Weights of a small GPT-style language model, trained from scratch on English Wikipedia.
Size: 16 layers, width 384, 3 heads of 128, MLP 768 GELU, vocabulary 8192, 25.2M parameters.
Architecture: LayerNorm before each block, untied embeddings.
Training: a variant of Adam for these matrices, 602M tokens, 9185 steps.
MLP neurons of a small language model. Each row is named by its layer, matrix (up: input weights) and neuron, and shows model dimensions 0-127. Each number is 128 + 24 x the weight over its row's rms, rounded and kept within 0 to 255. Numbers have three digits each.
A block is one neuron, or neurons of one layer that tend to fire together. After each block is what it responds to, as a language model described it from the Wikipedia text at the highest values.

L9.up123:115135149158101088151132084132116143154164183127125150111089119195148150100095090117163095092122150121135169123110121116125126129123137151110150106127124149129183082139125063119067134144151102127189134146084147108140135110104148129119085166130182153184120121139126144078106112100133105102108087114120097089115132127127133139135151155118098143147143153132140121118103135144106147130071
L9.up315:092109135086121162129143125108108145166117132128113124170118137097156162156127145129090112130139162143104150134109089132077143123138156139094109111140169118139146122129145125142097100105137102145116119122091132147139095132147095090125130156118157142141114124144139099162105150093100099126117111126125099114150147150104105141172145161077108147121171149129136115134117146175078104121102
L9.up318:090160149091113136158113143110123119135105145168132146140152092133151143146135137132121148125116097114118177132136112158121143078150119191178156112099149134111143129115137083097118141115111134129148124146140155174130146077100099131115132133103134078125126129122127120116136176136152132118133132108147100138166135143093131128119175145109142123145172172125128086131123141124085119149115
L9.up632:148098140118167118124143078118114132138133130111082120135107102131125119114173118137147119090147152109115169118073117130129122141156110125110151108091080123109084116139162096143117153119153142140139107137108155140140148087124121142139169116134152119137151135118113097123119170123167115140190095149129103134130125131135105158133127143096153162151136136102147106143118116209128109096129
Responds to: The article an, especially right after a comma opening an appositive about a person (", an American bacteriologist"); also superlative -st endings (largest, eldest, worst).

L5.up450:096153146107102148124149121089117104114114166159098161139135096123144176146130116125127107133181136118088148092116098119133127133134143186130117123131117117117091139113178072133146102075104129116095129074105169137114119097137172158143132147120121099147098123150098143120140123121157130096110098126164134132117133137116157197146149157172119144166172157108119130113090122125086122103113
Responds to: Short middle fragments inside words split into several tokens, mostly place and personal names, e.g. Sl-ove-nian, Rh-ode Island, Vlad-imi-r, Aber-de-enshire.

L5.up460:130145121072101108177131131112155145137131123123138183146089131155140102084078082138132155145135117129125159103092108159114118118117154109175127099140125071091119146107118153127136120133127142132117142080112153129146157160143103153109161141115145106128111186164132126112095167108168111158158135138126175111126117161144127138128134135146118127175133080089138112156118135092139141117126
Responds to: Words about war, debate and dispute (war, debate, thwarted, disputed) and causal or temporal links (due to, in response to, after, cause of), plus scattered word fragments.

L5.up491:153123112162153143120141114125142168142138119099128139181133080143167112124127110129140124133081111103120145090108109121104118113164150126100160087101102114102128106171108129121123135147157128163159152110126138123165129110132093133173127157118137100172134141110095088088136137187130145175112119097101114103083126148087104142160155124093149134173143111126132141108111122158101108108140
Responds to: Ordinal words and ordinal suffixes, such as first, second, -th and -st in Fifth, Seventeenth and 31st, naming rank or position in a sequence.

L9.up143:107120147141119121181122120117135132106150110135142146110095131112179118117134136149139149124124153151125134109119115171120121134144128152133123111129085125106162114121068129167091149144147162090115173113128115142146170113084151140126131085149159097162138145119124127133130104195143091097159105138099089161109123138123170147138125156112125129156100124123114112111140137102143135126127
L9.up342:131138144146113100183121072099146134128125173135148153139122088138162124091132107151153144101102101133089166087111103156158148101124113142139137102128093112110155122171092143141105115137169151130113140105104131110124158077095119180133135080126126102109128139154122114091127131155128078104162143147082090120125142103122144143140132146144148145176126121140142121165122131131106122127156
L9.up556:094138132144178134188135078128106149152130150127137122113104095166187131114132123138140104120107138098114175111111098132144133117148129133124068098114108117109148116141107093142111152168078169115133103112110139118122170143107121172107114127160182142114120149128122142098111128113122123097108081156108133128185147097100153139166160165134092122169098136126137137084123135128149119115167
L9.up596:132096165164117125139111120138121121120117155108107121139093126105155114106149120151109073127133160145082142110109110158157095130141139149137136118109124137087124133118100110117105112163157143147108111140116123078148138092113127180147159105139141106129127125176125153137140109190159059157134089126110130112160151135105142141117133151124187156156140127110129129130113168148103114143155
Responds to: Final word-piece that completes a split personal name (first or surname) within running text or lists, e.g. Jul-io, Reyno-ld-s, Geoff-rey, Escher-ich.

L3.up480:124086106149119131167131150132154117104108109154149110157155157117131128118150125159165121159145120096108130138118115125126141115143148136157092078137146098122131157134132134121144067077108107115102149102124135117111149108106150146114090090154159171133146122194165141151143157082119144094121090148077185128105162115117170148136142156131129103185142104144134100119132112078123093089118
L3.up493:178142144110105145154120146143150139111134118132182138148140113126123137187130131149124159132137133115098117097103136151113144114092146168139132112134118125116124160078123122161145114069139154150157113143109112154141141134088157116155130140095155118123111124163126145118088105121151149139133126149119125105125105141117141141145123098150149182137136121156118131143138087105125118118105
L3.up517:170164175161148152160112095108122160106154121133128173133095114142159167150155085135096117130135118122117152095128113124156107122103166147166145118108148133137126077110133105105127165115149149172109145118129113098153135087114147111154138106140144068134169124127101132144155145135120102123089134112140090148108122128140152156114119184110105128158153141135131131063131118105079102103149
L3.up612:153117102095086146155168171135149128129111122117108119144148073071097138145158129136083136149132103122135160115124143133095162125146143167135150089114114099067116127134147108125143101135080134211132157116123119099155136113110103133149143096093147129119139113150105140128121139089154150129122096150179162110130133141107123151140141107145149136161096111141148144131141124138111072093085
Responds to: Middle word pieces inside country or nationality names (Sl-ove-nia, R-oma-nian, Sl-ova-kia), more weakly inside other split words (vac-ci-ne) and on " of".

L9.up9:112160117100127131092155094131177128108140134168082131142099108120138145100101118131124161108126120126135134110164079091126122122121154162156135113170116122109162139091108089140134109140070130113133080106116114146097138087108085177117082095157129112081144097175137133116163158135126120110142136114122166117094156115090116159126159114098132152185127152099108125114160153131121157124162
L9.up377:109144108087162132148147086125130144151125134154106135141099161157143139106102112126096134139117127119159118156093146139110110138145167122139135119139130104115139137086139125118117135135064141106106103050102121084114135124134116108098099098101164102101151121135135107119152119131158114119150140129094161133128146178111123148125145083105131126187127112103156127133141142169101122156104
L9.up410:122142113107148124137168084149099123111125154131108134129121163114096142106058125130119105133088118095113116122126103122090104112171105190118109115182092121143102095126150076108137118113136163141138083121094130158120114102139165189143101109108127137159138118113130126151142141143154133122129109133103139132145116154120155153127102104114139157139166170110108145112136158124119098078160
L9.up618:138132130094163116151139117073139129127130160118107142121120111096114139137091115172152108101154093147114160122136134172102062117125154130129119110119163123129141123139112099152140132135134148153145047122096122118154106148112133148117066131119149113171132097140128119101068163147168151125131163147115116101156143085149141166103102130068099139138110119076129130144123133151124110149078
Responds to: Short subword pieces inside a word split into several tokens, right after its first fragment, as in Rh-ap-sody, Mu-mb-ai, dr-um-s, Dr-af-t.

L5.up708:132139115125107127090130140145137114181151079173128156148096135153144118141137134150124139125137120124060169105108115136132180139129166180136147121138092099087127139078105131147153117134118128099123136150013122122162132110140142093128135094123094100143140136172123138119119125121167130114101133118110131169098131120140101148175126095129120142123169119149103131150139131162137085076107
Responds to: Final pieces of abstract, usually uncountable nouns, often derivational suffixes like -y, -ion, -ing, as in philosophy, succession, testing, responsibility.

L5.up549:138089134130099155141133119127141124122166131122141144151130109091125142125128115116150121098129195147122124116110117141125125116147121124136124098090119157121136139156120124141135084142085151150191111107097131107153154123105162145146143130103125118084153124136080114114122136116120102136152039140092186182089105122127133130179131125126167137127136079126099134119167137155134089139130
Responds to: Mainly a word-final "z" in names and titles (Denniz, Fritz, Veracruz, KaniBeatz); also pronouns like they, them and "not" after a verb.

L9.up85:065156143108110155135123128170095145132155168126157158111089115099139206104104104114136103112090157118159144128130129173119128119141169082149069134110140081100139135128145133167124146110109106128114147113137123138137185144104101175141112120069189119116138117104124108120101142101127110112106130128140108109125153106124062139174125177161112134106158094132158099132083132137121141110110
L9.up246:136092110131131131184107099092100184106091085136105158123147130156138116106149081124124117149146109151155124185120118144121120145139167155130115102095121118105096108148101106114116126129132137163124124120113127104150137123136083144153101144128183120136113140105155130103139113105116065123150105176130157108146118100103145137127139145134133143183147130138126145112110121088114127143103
L9.up341:143150141151146139133105117118147140129139128144088105145124126150132130115163126114138132110079125096116133141113153127098119112119133157111113107103111056092110122127147112133093110123105125095132103099118133127119160097098098146109076122105175127158141125126145122163119186100145138131141138154157152133118139138103138133129133123141124105174153065137086121132178100107122135103117
L9.up491:124115145118133145139128104132128158100129135126120136110146118136118112121138120121157131128097139109119139119143134143121094125114141130116111125126114104107092081117133128139083104116087124164103120081115103127169225093111099142118118176109129148152142140125085106196112143103139102135093122151145188151137136118117150144107128144117113139182158145109131150084116105090139120126144
Responds to: Past-participle verbs or their final piece after was/were/been in passive clauses, such as screen-ed, designated, received, often followed by by/to/in.

L3.up144:112096129152141138145148115145143155099134121145129141177160114113161115140135142141119110121140079115149143133124133142049149101112157147142155100117151102068134137153151147116086102105103144136130134088111133162123139164119143092094151134118115134148107115131139111108108163113148064084110133140117140164093154130094085137130169130110134130148179116114090110112130159127108087088149
L3.up259:138113135163147134161126126160145167131145096116089169165147138106158122172063145113138129111139130134121135095142105123118121086120122131113139107135165132115115124086119101144123111133171157131139137095092121141167133159154106136123087100134150135107137114134115118113130159123104117137136136144140127133098115151115122147096149147158124155169139104092133100099098153151134083113127
L3.up616:143139123123129155164120133128155162102102142176118130133129141158130131139125083144110107139147105121164154173113100122123104116131135132126131100092106104116143151111085142113150101108111148143135103114118148137098126145105156162154115143114147114134101125101115117124131093109117107129168136159165130098108135173085144145104161181113116132160155097106094115144128157191113116121147
L3.up689:160124113113092077146145134137120156119123111160097132162114143102127168151156138117128108160140160122125128110149089093116128089113105171183122084128135102111126166171160152111147096074093109115135112070121087113144128121127162120127144111138111149151144143128127122100121143159174102112111103165124134117135124170067128146091136111164154125143087104137121109137165153192126114107114
Responds to: The word "of" right after quantity words like some, many, most, one, part, a number, as in "many of whom"; also occasional mid-word pieces in foreign names.

L3.up192:133095138110136089138139120089124151145104060117114118125113131135149096152120123148139065132164114138130103105053146176119078094097147121121113108129148092119107094115135129112086133150132155098139113109134112120170144135138131077126150108086153105136121121089111137116105147107115120111142075148118157137153150088156134143155145154145126163127146147159116147188159147116108107145158
L3.up348:079142097119165081104148124130087120110112102095100150126081094165109122118132143186128145145205170113145134129096157140097139082099127164094117105119160087102114086149137150124138163134118149128171100063134138139144137145147130146147153108077152108145116142119133111163129109125154103102117097147106130165140154124150147159115134128125173137140120174158155112115117145148109106145110
L3.up379:102110095092095123169160120143140136134116098148153152164140139090118101157172117173121142115126101089078155169121114159133153121137129177111151100104097101117116119115161144122127130131121156127105143088096110176142151150120124097129153105124126138137132180150130129140043137111118127121114130110178154145121121171141122146168130110123089142172146145165127158164149126134121120125143
L3.up682:087141105103128125156174075129120135112140097116173128123109106117132128102083084176140154139104118085147158120084142166111138098132154122112130096116151113098109137151128135121142120150116113119153130147145113144143151156140153089142147124113155130130116123115097094101097146111140134094175138132142162144137161147138118139145145125154141173121111181152142137105086119106121096078144
Responds to: Final piece of a multi-token word, often a noun suffix like -ation, -ion, -ing, such as gradu-ation, Recept-ion, shop-ping, including table headers and sports/career text.

L9.up34:119145151088117091157137132120155127114132159143119160148093117105127135114150098139146089141123132109112112142137117123147098114174171133140136125153103113098169097136128132127122137141091118118131120117116135133100139114119136136155113062093152104088084094122146120087150178128181162109131133137115135131133181106123136127160134151124150145152142131114138082165143110137111137155127
L9.up148:131156174155130144140124096142117142145155172181118112120115125093106124155120095134113125088182148086117185103138146145152152077132141110135096102121123126126106173102171112126100145130115130155204106103051156123103126108115104127146104117124177126130118129138125090123157145166149134122160079171139129133137107108121109165125178140134133151149126118095107115161128124164093140182133
L9.up498:167136137102140130153128122114156139124131123148083174170118180062126138123135154121116115154122167083130120132116119153121064110120115113164111104145113125148141195144185136092084135088093147133117144135108120104086107139158134151107118127101162129097148145128120124164151135133127151123138149094122124154090214147137126157139111119123147124145133073139117109160112104157118129154136
L9.up575:116138181157155122122128139145187114154142119124118130112105106152110129144102128124110091147108166155132137113109144089108135107140141165153131127131140130117125084094154146099181104140142160110100156143096153127109128127100135162161162101092153144103154101114120100099143104118140159117130145114137161169101165118142152139142108123138128115126163128127111105157121169091127158095108
Responds to: Short continuation pieces that finish a word split after an opening fragment, often a syllable's final consonants, as in Ste‑p, ki‑ll, time‑lo‑op, Kn‑ick‑s.

L5.up151:120150124098114132103160136126128148091094118166097154180065132122125127156140143166098127077135123146101151121119110118125114111146124159103114126130137159136150137078164146184157144136108112120113112115155145158137128140119154100150107136096102127103143164083158093110075130105153125111116141143165158145116146091111150127117134155144120126178160118100110114152136121131115138124099
Responds to: Fires on the inner or final subword pieces of longer multi-token words in any prose, such as overhauli-ng, responsibi-lit-y, controve-rs-y, arrange-ments.

L9.up113:118121124120140122123111091151109112105105136107168124130138141138133167102115133126135050137099148122091129062112155139114116098150095159107094123163152100110135106163175115099103155109166160130106173144134122143099138113108104116165151118111157119148110098117106140099110162155135120104121145128140115174129172122107147146154103118111154154161082120145111085111117095126154134097102
L9.up312:139121098123137156179184097125141154098117113091126103165107147119116142090113131136149091127088176137119140129106142122087082114130153131177082122151126110103162156084104098090114139140148151148113126084126143167082153100111129137167142175152139114125117095160128135103086130123166089148150132133122143138117131136092150135155129161099151151154120124135138087136106139111121145121137
L9.up443:161151106134136117117125103137121120138149114137112125131105144153132151126105128157154104139117139116131134101079132115110134127162174142168115087139117141071114118143129140067112070115148154108164159116133101129132100094158137146163087146085153115147114092120146150120091138114127121127147116156156102124134148077117123144150141154121137129123156101148146056174122085106139122139152
L9.up476:125137123121144134142171168143146118147106121124110124148101137140128169131132106153136147180174114155093170119131126157135147127162158116145099069142080107115146139130123132121124117143124118143152097073130130124157126093122103123152114152182163149107115126157100100088123142129145127113109128106107155121127115149116149133110131163126184146152147109114176106117160135143104135141047
Responds to: Verbs or verb-completing pieces right after modals, to or a subject, just before their object, e.g. would have, to simplify, resulting in, retaining.

L9.up201:096126121135127130135077113143131084093128153148088156142135106117131171103098158192146138086133119136116120138137134156093135140189136133174108120143132131137069081159113086165146157153134134156151105092107103129120134147140123152154134104119102100121122164119091156111156143116125094127129107076075156143135105140138126137132134096118153139166120122160079138096148091131155134138157
L9.up254:124079141097139097096164147117130147143101137112170140136079083108135123095175075142113141126138114148100126123128134135117123132100137107125138102099159133106126173089153105076156148161134129123121121089103181131148110124126126137136136113083125151153137132098138170109083105146155120137097118132118160185115118144132126133125114160104104106118130085115087136117151174194123125140125
L9.up302:082150119123111135163167101112153151121122134163152122144112094113124108108147061167171140124149145117092141113147131151093142102162174124079119132121142114134167077131132125134176149143114123132173130115116112101154120118179143131146122136131145141111126116115093107104088140154140090146136072150117138124123119150143123135158120114135127156095142073127145132109109145137126154128110
L9.up759:128127119102080130157104162162153169152152135100084137178088061138128138145107074122094123122083127110131121120132134135132149145093141157085124116091118105119124102127082131114123208146103155113122111131126110128131152120147130160161099128100147113120086144083120120143124116124106127112098149120137123159149155152113110154158126138078115111149179149159122110135086141157150158116131
Responds to: Nouns naming kinds of creative output, mostly in music and film articles, such as EP, film, musical, album, single, discography, plus noisy word-ending fragments like -ment and -ing.

L3.up306:123129145109163139130172195126123148115132123153116109150121097114166185147150125126097097146078121121102172147092081128126121103144151103130107117094138092134106088141135098116105128120146145164121123129137152130078137130124126104175135128094136108169110133067117141151091119109113093125111111078113134110099150092116121141149149131086092136130166113142114082145116125106107131070124
L3.up518:116143126133114115134222089104158110136146135140127101182118094093144166143128118141141072145140141102096164119072129122108123091150149118164141111072129095115107092135129144124161084107126094113147135126136135079096123134115166135137155131145104134119136172119109102111093114154139115131151106091114147138123141137105130129107149121106173100138126091084123108142153139138112132109092
L3.up591:135132172109108138122157146124156139099118090154100152141098079121179111151153119137141124128178126144107142115112138114125156108165153121111117098079150087122095103142158140150145111162154158098148130139131126163143127139123115136171144121101168173125110096073092099116064126127134143100108098162153161156106129101152109153121178097091104168111171134119145098145110136131135107144117
L3.up641:107137151121122153155119171124145148142138093100126112153140098129163094124156116151084130159139140122149159138071154141075170097108158162136131124090119135151129116112086067128086107137129145162162130138139119133157154100098104118136099146089138090122146118113095114150086119143119145124121134130117132152118176155094097144155158131096120123155112133110108160123142144112102084147151
Responds to: Fires mostly on infinitival "to" after inability or refusal words (unable to, refused to, failure to), and on possessive its/their/his after verbs.

L3.up253:132123172114147087133147140117092147149131146119115159149122124129107119145137121127177126111119099147142117129170135107113136105143142127103172115130096141118126161103084119101148140114163119121132115166113146131143134170137117141152118113154114112141138118143145078143102145159100157111131141135145131115150168138175143081132157137117099111153131106098099152094125100132134145126126
L3.up310:122153162152140097138138110171143161158106114083131168125104124129104129100081114119127123174133074140098121116115100152077093167147098121158113132104106160131134122109126138104142124151135120112147105143149142150125142148114195105085154155113098148127132124132142127083137128124136143130133142159097167155144115118181122140142142099113074181131152083122135119107123135122155122107100
L3.up342:144150150137153138149132119122112149158128099146139130128123105123126110107147093102147131151094111117119101123121104149104136120142074116125156140125102156159134135129128133142137135134121150119145119132111146156165126122151122120106106099154140146140142105151143116115114096110139090148136131199108153161110096118137145131166132123111126144117176133138143100120114151100131134148101
L3.up519:168097173144138102113126150148107159142064111085121139127092109115108114144103107154131120193107144132107136099111119145146096131132124142102151119137107137102115122103096101060177100117143115095151115163133119152113123191082137150122130139142112133119183124152149165109109139131107156123131122155146139117135129153166136094159123138101089130165196152110124151084125119150140130139125
Responds to: Mostly middle or end pieces of split words (devas-ta-ted, mini-ng, Aust-ral-ia, La-ura); most strongly "Preceded" in Wikipedia succession boxes.

L9.up144:134107150147110135100104144115119151146167164107143143134113097155104137118133119122141117145130132125158137125112118144079141119113120143129129104122112103132157122118162112141105132158146143125151115113128128149152185135102100157130134101108076092091098119147123112134080119085118139120124124142157145161104146058118151163135142129104149131117127159166108111122160139101086105108100
L9.up389:096072104178161164135124141138120105123119148161155179136132095107165136109134145130125128157137188116108105103137131182102138130135096131118104093112112103108143108131101121136097142150173107119177155090095112106179176152087124135127109092120157080140126134123107113141135153101130112109126103133110128190081132136103153164147120109138184172180138168129122104117152117109093079120109
L9.up481:144123164139167111124108136114112151109122137146136142127170140130155101145119161134141103117101087114165112129133093110114135135136125111087168081136097126106106135138141116124109115133147154157137129104111149129121100136086124183093163077174136117098133129167137146160129109131145131078161135141092124150157151129093089161152193147143070104097113134125125138116136136104107127155138
L9.up729:171104148129143100159146157077108144148105115141113161118114139140145117090158142127088157147133193120105161100136098137139098090158144111134139096139114140107146109120163133099104123128133120140126096060102151109126143109139141148162100079145099082156132167122133141128166118137127115127137093129100160176141128088090110130108155134115123127160114107178089102165114160115125088105146
Responds to: Middle or final word-pieces of Slavic, Japanese and Azerbaijani personal names in lists and tables, e.g. Alex-ey, Yus-uke, Ali-ye-v; occasionally months after "on".

L5.up759:091126129156110117169132124118169129176143140105140149149114138136150112105108112130148100107110139160096110113132127109160155160110116176129155091123138133100118122174141131046146150112106089143137112135096157114150156116147168148116137102147148113114095096146132118115124157142141104129200103094149146136122127128140180154117145108120129108144133112150124139123106122163131120129072
Responds to: Second or inner word pieces of personal first names split into fragments, often in sports tables, election results and cast lists, e.g. Andre|y, Den|is, Al|ex; also pieces of other proper nouns (Cat|an, Mal|ays|ia).

L3.up248:141160136133153142119133145132120118136105116138117132147091094143149136142132090126135142139125133140113128159133138157098143125145157143146094100146119134103141140097101116134090173111135085111119104148123140133124129121161138131124126119064178151132159092075103117128112132170117125112090136125144123143087132087113173148152128153099141153156149080127122111151093133144147127123080
L3.up496:105141120112099107144136085149101101134130130106122143129122112139117161134119120139163141115101139105112135103093151141109122101117138118119094133118153117112108103132124129127124122109142163121168099086127137132108148149162137109154152170120159132171122140095119116120089157140149105140121113114128131127153142108118125133108110124121103114141133091111131039110141120169147177138105
L3.up597:153135113133129158111160120112126128137129111118095101120137153119109135139109138183162100128095111110124157125064124167102106109148150164117103106149152091087096117165129114114100110124124163113144055112131152141080147137110134115163128167138157119130064159135093100133119102122159132089137110135120133170137152083126148133107126137153110176124118126140112103117122119134123142133087
L3.up717:126144118122148131126161153154144119123121124123150103134139104114157174142145097145127131118113118140125112117064145142106142147157183130129131112093144105107135118127121120098085105144129148158146116120146098111121150104142115109096142147124144154111132149135128098178131096113098143134141124144153166146090182112102103135135129142119135150154142103072135093095101160110121101102126
Responds to: Prepositions that link a verb or phrase to what follows, like on (appeared on, commented on), according to, or sentence-start On before dates.

L3.up265:128173134132137121134123075089156135131125084143130168158134102127113084084105089143126177123096127117093176169112132118116157136114172180148129108115121102090116120139157137127114173163139172143130097044103192151130142158176108133125141162122089101099136086149126121088139083142145117124136118133149145133138180115139116147137141113069143113138145137128120138164093159125129103106125
L3.up430:121123095086154135140118117089133118172131160170163143177096123115124132107126111125137083176132174115103159150086132133123089134117145142169105105119118109101138131127167122106141164096122105103112116071093121181123122184155121140129157125134087096135115130132133126113149146133167075174154126150095094161115112133136109146147119100110139126162142099145065100172163138167130137095120
L3.up643:148098117186125152172145101183148109144128137134128128160127107117159117095127084173150146102118135077110117142108131155103077134177130112144129087095171123075077120140122108119073139145138122118185145081124192123134154154132113103169106130111093100117113145137153104133134152128139109140175090102143135156115133094114163135135151131123185131132128101103109108108135133102113108098123
L3.up731:134168121102122115161142144122170147182113113111134186129134135137110137075096133139101106120135156125083127139120101101118109120142121144124146099138107096123095093133134115128130132109157129121107152093101133142127121110102125152143141112111110106143102113139116146098148097114172116109149119145112138111129085113134113152164131123104160104137132135149112124163182134083115083107168
Responds to: Subword pieces that finish an oddly split word (mis-se-d, under-ta-ken, responsibilit-y), plus "of" inside names like University of or Museum of.

L3.up190:074189136121136122166127093107155169123141166111120147164118120096131162118142137129160121115155122116109142099112150104129130066128108131127113110110128149103127163101142083127153113135108124137187123134132154151163166137106157136130095115127136147086132124138063098134140132103147120125107085163127126131118129117087126129142140139093192129159175099122100102084133139104111141140110
L3.up315:102142081110085081162140096121168123154159099101129154163111110148132130144114125104132095124171164106105117096112128145118086132166108106127142127133117110101072116148144139116135117097136163148114095070127145096150166137121153202116117102156139087171141125126107130109111169104171117137147108115125138103085138158098134132213126128139150142159121100117129138165159108125100140120119
L3.up333:075093151151133095135142128116151144118143150128113118140101117117116126123147129101170072112137132144146157096126119113156131105141105098130121146134134142163148120098127074141146157103147143104142161082119126119138150174126118130123136088122155146123128137155137123163124118103153132113139142141130158096156132120145098151130174151124140145135152104127130105148163118113103143126134
L3.up481:146128109111130097128133114149149162165106110085167122133127107141130110162128126115137093182113175146124144119116133152110150116110147133180112105120119123122122161134136084129079109066070142154145178112120166082118123141123098151104128117114119117145121080160119137118108109120120118100110106139149187158093108135095147157098159131112156155115107059129153140101163135180129127131110
Responds to: Word-internal fragments of foreign or unusual proper names, most often the letter z (Tadeusz, Nietzsche, Díaz), plus periods inside abbreviations like U.S.

L9.up20:140104143134171149128116084112113133161139109125105113163094141102143145115127130127125115181131123112198152157141137163124129098104127107144097112084154151133138143148110085125108133183110164118175072131133152169176135132133133121151093112155088109146132118106152156132125150104120121113117109143171134128123150132077171142126158134164145128135160121121110070136140134180087157115142
L9.up224:096209152091144188149108064137186161133149157158103159152111085093154130109143120157100123107118114163169155085147094156115131084089165134147109112126133127103139132110152105139117127136099118140189131107148161146102122150153073119142114098143133124124146097143131106121089143144125102099114116151118126133124160134138171160141138145145163133135155113072083095129092160127082146099173
L9.up660:133125180138126123108083173139163154152104172133128111114091109095108136114148106126092112170131151087129113114147147131109112096126092109122120128106139145168090109133101128102151134139137175147122109135101077140126148128106143159113064110093132148141138102124132112096138112163147174129121118121152137101097147134109134151105149140143170107165160088096117121115127127151109144101141
L9.up664:114147113123125146146122120134114201157126124102072114155154076103144100104112128138113143145157108112143153146111148159091096120125113171150076114130125122120148109133108108148112132123133121176145131109102104141100102101121105109114077127150140121171140128126131133134078129115122123121105115162132178145166151102102121141121150125139151116170100128110139116138120132131116121102150
Responds to: The "of" in partitive phrases after one, many, all or a superlative, as in one of the best or many of these, plus scattered mid-word pieces.

L5.up711:118118140147131159149131098129188132160110124145112121130132098107161158103107116141096102111106116156173150178121075167115093138115137134146173109148161097110138162128098116089096188133107171170112116091083148129117132101167146142138160144203156114110138117167099098150134107141120149107102101112151173124120105131146124156143150134130130161148145083089123112083073119142108125113106
Responds to: Quantifiers and partitives that introduce a plural group: of after a number or many, plus several, both, other, between, few, Various.

L5.up703:107144127119117141166156125133152160145092087113153111161125107151119138133148125129105130110110133122151187126088130130073148084132145182181151114099083159092138101120080100114130107114121156109158130120119139147120157133175146098128164121094120100141150131118148063147122158113110114140118101136106135116134148110094112137145117157103133115122117147127120133166159144129080111120125
Responds to: Possessive determiners (his, its, their, sentence-initial His/Its) pointing back to the article's subject, person or organisation, e.g. "Its board", "his father"; also some table and infobox punctuation.

L3.up103:115120104136144138149145120147105098164115126112163102158095132120171114126141128121129130190144133139122113098114145084120095087125134196118136109071104102066160125143136127111089143129104135123136090089125155083131190125123182151136109085148159140111147123155099131127155173160128096150117092143161207112105141125093131143123161132112136100180144138165142149139127110092130153120110
L3.up134:111120114143095112152115104145118132138161133117174137133138103090152122105151144129151062121141111116143136073112089131133132118120100141121139096124070151089152108132159106149084111148151144137110151133098145101155154123107134186118115118166123089086130167163118137143129103143098075147133125105107105140124138158098155128149144110123145146159104111114134159099186128120116126144144
L3.up268:131154122145139107182113124127109149172137167110129132199095111080146141107133117131117093131108100100129175088149116117128124144091130155151152100114106140133169092133117144121094151128141093149111141111122150103169158143089163186113117099096146162100119160123109134121139149189148118160143098170112125140118104130092136140155126103123130151166124117120078150117108142149078167155136
L3.up413:133105119117099092199126102142136145136131164161133142163089079114195117080147099144150097099086088151133120096127105147142145153140139153150114099132106124107186134156108098098121115129108122129142146115098114111132170108104084154106133075144156139140128120162132134128143139154117112122128116121099098158109157143124124150153148185093131188166132133126110121130095103120156114157139
Responds to: Final word pieces completing a split personal first name, often in lists or tables, such as Nicol-as, Alessand-ro, Reyno-ld-s, and occasionally place names like Brook-ly-n.

L3.up48:105107126102182109129140109143143135149123163141162127143130137165111093120157123131123169140119115108144119141105118138149179148128141170121145096154126101107131178178162132082116058161113181124149134095104139119158139112114128123136135149108154139137139151170110094142103082095157116108126137160098133147111130139115087139103194106100198163101148126114148136122140127185073126071113
L3.up109:162144079157116103165184135063115169133132101178090114132101129131111127134139132144118143133123148154155144139047089119104081105150136116108140096090131140093082145177114137134104142146103134142138125136130144134124135104156138131152115141124183096148147124102108135138112161150156135157150111146112137114146125131116134139139158133125163140164141098159120121141167095151072119159082
L3.up213:127123120146126122106162123130185115125137098166137149135124089121122130154105098135111136120106132083121143145128109139123166122142145123105111135140096089125080148129157121132063137154130174190146125105068109107161135147123118099113124140109126118120100152126115156114102149102174145135128115117150109138113147159138080166147141091154154124159141137097135118158121092120082135080101
L3.up347:134093110110164120110158087129162102133114114107154090159145119138187131155128091136102131166133120111128144136090136126115161128160159134108156101113131136079071143169163127104104140133141181137155142132128178129126133146110099102133167169081138103122073169148091102104096121121166109130133134151196146130133112137135087133126164085077140178112132098111117110165135132169101164108096
Responds to: Word-final subword pieces that complete ordinals or time words, such as the th in fiftieth, 60th or Fourth and the h in month; weaker for other split-word endings (lunch, minute, factory).